python train.py --parallel_block=true --init="normal" --init_std_down=0.0
MLP neurons of a small language model. Each row is named by its layer, matrix (up: input weights; down: output weights) and neuron, and shows model dimensions 240-335. Each number is 200 + 40 x the weight over its row's rms, rounded and kept within 0 to 999.
After each neuron's rows, "fires on" lists the tokens most often at its 100 highest values on Wikipedia text that the model never trained on.

L3.up1388,189,215,178,250,208,243,179,287,158,193,202,180,188,199,134,167,221,165,224,204,278,210,196,185,165,185,194,242,228,219,220,203,191,271,290,256,187,151,176,268,192,251,235,205,224,246,204,131,244,174,269,213,118,264,234,208,179,112,192,241,137,199,169,184,190,300,156,214,136,216,190,171,297,215,202,169,254,258,226,225,165,277,176,230,263,161,217,185,184,216,212,281,212,214,242,218
L3.down1388,304,229,155,152,229,218,209,150,224,269,268,198,299,194,158,202,204,218,259,180,186,238,194,203,246,285,220,240,211,182,178,199,233,155,143,102,211,253,172,140,191,164,124,182,188,217,189,285,217,211,235,156,218,228,246,193,217,238,186,181,238,255,198,190,193,140,214,257,164,195,246,204,200,200,121,214,191,268,118,202,258,196,218,163,233,187,137,242,203,119,193,255,225,142,211,183
fires on: "–", "-", "ated", "ed"

L3.up1322,195,242,267,206,175,242,228,162,177,252,293,213,168,212,251,248,203,203,193,149,210,172,242,211,222,170,215,200,190,280,162,189,192,192,237,251,188,216,200,216,183,215,214,187,255,153,141,243,220,253,208,229,236,144,222,179,193,162,194,166,219,223,213,190,202,216,172,230,163,226,275,183,164,234,180,183,238,241,188,198,202,143,181,281,236,180,249,192,157,171,275,229,176,291,241,259
L3.down1322,162,238,127,249,234,166,252,155,213,218,183,231,196,211,161,266,177,145,219,195,179,235,165,176,186,199,249,203,226,182,152,195,233,170,232,98,220,218,254,199,194,195,194,162,168,172,193,134,272,227,234,225,218,181,208,162,174,208,164,161,218,84,200,264,135,264,157,189,234,225,193,218,241,241,232,160,227,184,293,229,190,179,208,223,243,284,204,251,189,216,138,263,240,209,207,151
fires on: "'", " \"", "-", "am", " as", "a"

L3.up609,209,184,201,227,211,200,247,241,211,176,305,195,153,164,283,235,208,219,133,178,161,199,250,207,187,171,166,188,203,210,213,195,274,222,240,251,188,179,207,242,328,210,253,239,207,185,202,224,159,194,230,270,185,187,171,226,144,240,173,206,136,120,126,253,166,200,197,163,240,278,234,121,203,202,244,247,290,234,175,222,253,188,208,248,216,259,228,183,184,204,180,264,290,248,166,219
L3.down609,129,194,166,187,215,242,215,262,133,231,167,167,223,227,228,181,176,214,183,137,195,242,128,172,106,234,242,212,195,192,95,158,209,169,219,231,170,159,184,173,167,193,193,212,118,246,228,191,245,98,231,151,260,228,220,139,246,247,227,186,145,202,314,192,187,221,105,254,193,188,188,173,192,226,146,238,186,188,202,195,178,259,199,214,253,258,222,208,224,220,211,193,178,236,166,155
fires on: "s", "man"

L3.up257,198,219,210,202,189,200,184,151,264,316,152,127,230,257,176,205,201,188,196,182,235,206,222,185,236,221,118,182,233,227,221,195,231,96,196,226,174,263,249,206,194,214,170,222,219,193,164,238,215,247,249,263,281,245,235,227,206,144,184,225,102,233,175,202,209,236,214,200,165,178,189,200,198,175,140,189,196,199,210,236,151,203,211,246,217,175,205,181,144,245,159,171,172,236,157,276
L3.down257,230,181,153,235,184,145,269,261,129,206,237,227,115,182,206,214,173,271,227,221,229,194,182,169,123,111,273,155,174,196,198,148,169,206,176,160,223,170,213,187,169,204,230,288,161,164,221,164,153,206,174,212,211,195,278,271,210,196,377,206,212,233,202,179,234,168,186,212,221,183,210,218,215,153,191,256,216,221,133,199,201,278,215,157,168,249,249,229,169,243,235,223,179,183,216,169
fires on: "ing", "s", " father", " brother", "é", " of"

L6.up442,178,154,198,201,153,213,196,233,211,194,172,169,134,183,194,227,172,200,254,249,211,197,178,127,281,211,215,244,174,220,219,251,204,218,205,204,175,231,268,228,177,263,222,241,227,226,179,181,187,193,178,250,205,223,203,211,235,220,175,231,172,156,265,225,196,203,239,240,196,206,187,146,176,187,149,160,198,212,171,219,207,204,139,232,231,220,221,225,140,175,166,153,184,197,156,176
L6.down442,229,147,193,198,203,228,178,192,198,172,186,186,211,196,180,302,232,137,174,142,178,256,187,174,145,161,188,170,249,218,261,181,144,190,142,223,200,163,144,178,229,222,197,224,194,226,183,267,147,169,183,249,188,162,185,310,149,165,140,163,203,180,278,198,183,239,191,265,175,241,224,179,229,128,215,267,224,146,227,162,228,261,237,208,202,169,207,209,231,279,210,210,198,196,174,169
fires on: "-", ",", "avi", "vi", "'", "/"

L6.up308,237,170,214,225,189,185,227,178,147,215,183,203,205,191,198,200,199,300,183,191,194,226,255,197,167,124,252,165,220,228,248,289,204,130,193,320,193,139,135,235,173,201,160,214,219,191,223,214,178,216,238,118,190,178,141,218,196,184,160,205,85,205,162,205,226,188,179,172,189,213,167,183,150,219,148,237,209,174,182,205,208,213,158,154,166,299,260,255,159,214,169,184,262,151,181,222
L6.down308,199,128,197,174,201,167,154,258,170,140,195,204,207,190,287,206,164,157,183,210,128,244,268,167,145,214,163,202,251,249,229,189,220,181,194,175,215,218,262,208,170,225,228,228,174,253,209,229,230,272,220,217,137,280,233,184,237,243,200,206,201,205,206,145,174,183,198,230,195,209,201,245,212,213,286,154,209,248,122,187,157,203,181,189,171,126,102,217,205,204,250,271,209,228,137,184
fires on: " |", "″", " (", "-", " her", " and"

L3.up1221,183,209,196,288,217,82,187,163,143,159,260,294,168,224,245,215,148,220,225,170,133,208,147,194,242,181,219,164,196,236,228,220,199,240,252,183,194,269,211,212,190,216,202,162,282,73,214,159,178,204,193,270,206,302,214,181,175,201,206,223,202,251,194,185,160,204,234,228,251,168,177,175,145,245,214,192,204,175,269,175,163,160,211,183,235,186,201,261,179,231,220,178,186,247,195,269
L3.down1221,203,235,219,189,68,202,193,233,252,160,206,177,188,207,188,237,157,137,196,158,277,208,205,281,200,196,194,242,314,144,228,174,226,125,209,260,200,171,133,207,173,148,235,182,242,224,202,215,261,166,198,208,185,181,148,242,190,144,185,158,261,159,131,151,187,263,241,146,174,142,197,184,228,223,211,168,262,215,134,178,216,161,196,244,160,210,165,159,191,148,217,239,180,197,242,254
fires on: "o", "ar", "y", "e", "am", "u"

L6.up341,230,201,236,217,173,185,282,185,219,170,175,237,207,195,216,160,196,189,212,211,220,209,240,189,151,216,253,93,208,194,221,167,164,241,278,172,210,182,198,246,296,214,218,209,209,127,162,196,299,217,187,257,211,189,223,215,168,182,187,157,192,187,147,170,194,178,224,168,214,217,202,137,172,176,220,178,229,273,175,227,144,179,189,158,140,234,223,135,192,212,309,233,238,243,193,222
L6.down341,193,171,150,136,189,185,209,253,225,277,233,218,171,226,188,179,184,198,182,168,173,263,149,215,148,212,189,222,212,202,216,161,207,156,170,165,203,230,202,174,209,201,145,222,208,178,251,182,182,225,225,248,251,169,252,107,206,184,190,151,169,191,241,236,181,162,162,279,90,180,218,268,177,225,199,188,148,134,243,151,209,149,124,166,264,208,259,177,217,183,210,214,144,230,123,210
fires on: "4", "3", "os", "o", "s"

L3.up298,210,213,184,158,162,223,133,236,152,215,230,201,243,157,251,194,197,200,225,158,223,160,168,133,269,211,203,200,168,255,226,240,187,278,211,250,166,191,213,206,179,224,239,187,239,160,196,194,155,217,249,171,191,214,190,146,224,151,139,185,186,208,250,197,187,236,179,256,191,230,216,192,266,205,187,210,185,203,183,194,223,141,193,251,185,281,141,207,174,222,185,187,164,291,189,229
L3.down298,232,136,190,193,197,223,173,234,234,217,249,159,211,163,183,253,207,190,228,190,109,178,167,184,221,271,151,228,151,194,174,131,294,147,172,180,251,205,221,138,123,186,181,194,227,191,202,206,158,224,299,251,139,131,192,276,189,262,230,224,193,175,297,179,199,153,171,209,100,250,210,241,253,204,227,139,209,147,205,164,245,174,224,191,203,179,173,274,163,239,237,249,226,159,182,161
fires on: "-", "'", "me", "–"

L3.up941,264,265,224,258,195,201,221,262,176,195,187,175,238,166,155,216,213,238,237,256,220,209,197,209,298,170,196,94,180,155,177,247,147,93,201,189,190,251,195,205,145,183,198,233,195,167,153,196,185,276,244,175,244,234,273,162,234,175,169,191,198,202,229,173,103,288,267,219,153,119,191,199,161,147,166,202,177,243,159,281,183,161,249,230,266,187,188,254,207,221,150,199,175,198,221,209
L3.down941,184,191,166,218,217,193,213,172,172,226,190,132,257,250,269,206,223,169,144,190,174,229,175,230,120,257,183,273,162,262,206,142,178,201,164,190,186,227,197,219,189,236,194,236,219,157,210,155,223,173,213,252,162,175,206,181,193,255,217,180,209,132,201,248,213,195,185,148,162,242,156,186,228,264,97,217,231,152,245,196,189,183,219,241,277,189,255,200,208,175,293,227,122,177,271,240
fires on: "1", " of", "2", "f", "tr", "s"

L3.up1275,186,205,228,293,129,234,145,211,176,187,179,232,259,142,121,199,225,225,221,172,214,172,265,217,137,245,189,192,223,228,213,159,198,131,186,238,151,187,210,220,255,183,207,286,295,257,163,200,220,195,146,242,193,218,199,261,147,195,245,182,198,197,163,165,207,215,182,215,242,245,219,220,230,165,217,212,242,175,177,218,232,166,217,237,241,177,172,240,146,186,176,219,167,266,189,266
L3.down1275,180,208,274,236,236,188,274,142,191,210,224,103,119,235,236,184,162,215,139,225,245,231,161,110,214,180,223,246,177,169,222,208,213,170,223,162,231,114,182,224,207,221,244,250,169,169,243,216,241,228,110,157,161,226,223,197,176,169,254,121,234,214,237,180,134,248,102,187,247,181,209,232,235,145,224,247,172,213,241,201,242,194,217,281,173,198,261,206,175,209,179,187,216,203,215,248
fires on: "s", "e", "ly", "es", "ing"

L6.up1886,259,213,204,266,219,211,217,181,230,239,220,164,145,130,236,193,163,185,153,233,181,222,184,180,202,156,180,208,216,157,248,229,219,162,173,212,223,245,221,229,186,251,284,282,247,247,216,186,200,178,217,191,173,220,141,268,147,195,168,235,184,213,234,220,105,170,126,160,179,229,227,217,235,154,232,229,198,216,225,255,243,176,254,239,193,219,230,180,245,214,244,174,191,234,178,204
L6.down1886,258,208,192,183,177,193,150,238,214,197,251,216,233,253,196,202,199,185,235,71,131,154,199,256,181,222,174,232,220,121,168,177,224,182,204,248,219,182,166,268,171,153,193,178,220,214,219,209,238,208,188,208,261,191,223,218,224,213,177,184,168,146,228,220,218,320,171,227,255,217,238,151,265,199,164,152,159,249,190,215,153,198,221,123,211,136,209,179,142,148,199,249,214,238,277,196
fires on: "s", "ion", " time", " Con"

L3.up1991,211,202,180,214,243,180,236,151,193,215,221,139,187,233,189,202,216,190,179,187,164,230,224,241,197,164,215,105,125,243,228,200,190,199,187,206,158,155,191,289,237,187,214,207,239,171,184,191,265,233,249,238,174,277,132,180,175,290,134,147,143,137,209,252,124,185,163,188,223,218,212,215,213,194,275,164,193,214,179,271,175,185,171,267,230,226,186,264,187,182,234,195,232,264,212,188
L3.down1991,172,194,195,248,185,230,196,215,222,215,207,163,148,231,208,105,182,172,271,160,154,286,234,221,233,210,207,122,225,186,222,171,159,220,194,227,137,265,225,126,267,203,115,155,119,199,174,259,157,167,153,140,202,160,196,134,145,239,212,209,190,189,167,209,232,206,191,216,180,219,203,173,218,197,227,182,136,231,234,163,261,182,177,259,202,195,171,199,157,244,177,247,144,176,171,118
fires on: "s", "k", "f", "st", "ter"

L6.up450,187,181,212,212,183,213,189,150,185,197,191,233,126,232,163,198,231,234,225,199,213,246,235,192,132,197,186,221,163,142,225,228,156,285,155,247,215,118,197,224,160,210,255,249,232,276,211,226,153,154,147,165,242,174,202,211,263,239,151,186,185,254,212,206,190,170,116,251,210,245,231,165,205,219,229,150,239,184,213,280,230,188,195,146,213,257,296,220,218,196,163,182,306,141,189,163
L6.down450,188,221,129,203,205,176,203,247,148,221,138,249,232,208,251,164,249,188,218,163,153,193,226,195,151,269,219,226,189,188,182,229,169,169,199,224,227,200,220,173,149,248,258,168,162,226,225,205,266,254,199,257,161,183,210,189,147,194,196,266,181,238,190,194,155,233,186,197,164,237,279,253,178,168,232,166,116,163,201,199,207,169,255,203,222,149,213,237,230,197,267,190,182,217,164,99
fires on: "-", "–", " ", " ("

L3.up1551,266,145,230,271,187,209,237,213,179,151,229,191,188,143,243,188,206,170,124,263,242,186,246,191,204,189,245,213,177,272,213,242,221,198,220,200,206,269,168,254,250,226,264,148,211,194,171,201,208,239,174,198,211,178,169,254,185,153,234,174,139,194,245,216,164,193,227,202,211,198,248,170,253,203,265,289,244,255,252,166,215,201,165,261,209,191,182,138,104,204,250,219,249,153,211,202
L3.down1551,236,226,215,180,207,230,257,231,195,223,160,188,207,242,136,196,182,169,188,165,212,231,239,124,235,236,196,212,234,159,227,217,215,202,234,203,220,198,275,234,249,188,186,228,253,177,263,170,234,186,137,256,214,212,211,140,138,210,246,203,126,211,167,157,227,202,121,239,205,245,165,126,123,202,190,172,164,197,254,215,185,285,177,170,190,266,179,290,191,93,169,142,195,139,188,218
fires on: "s", "es", " Os", "\n", ":"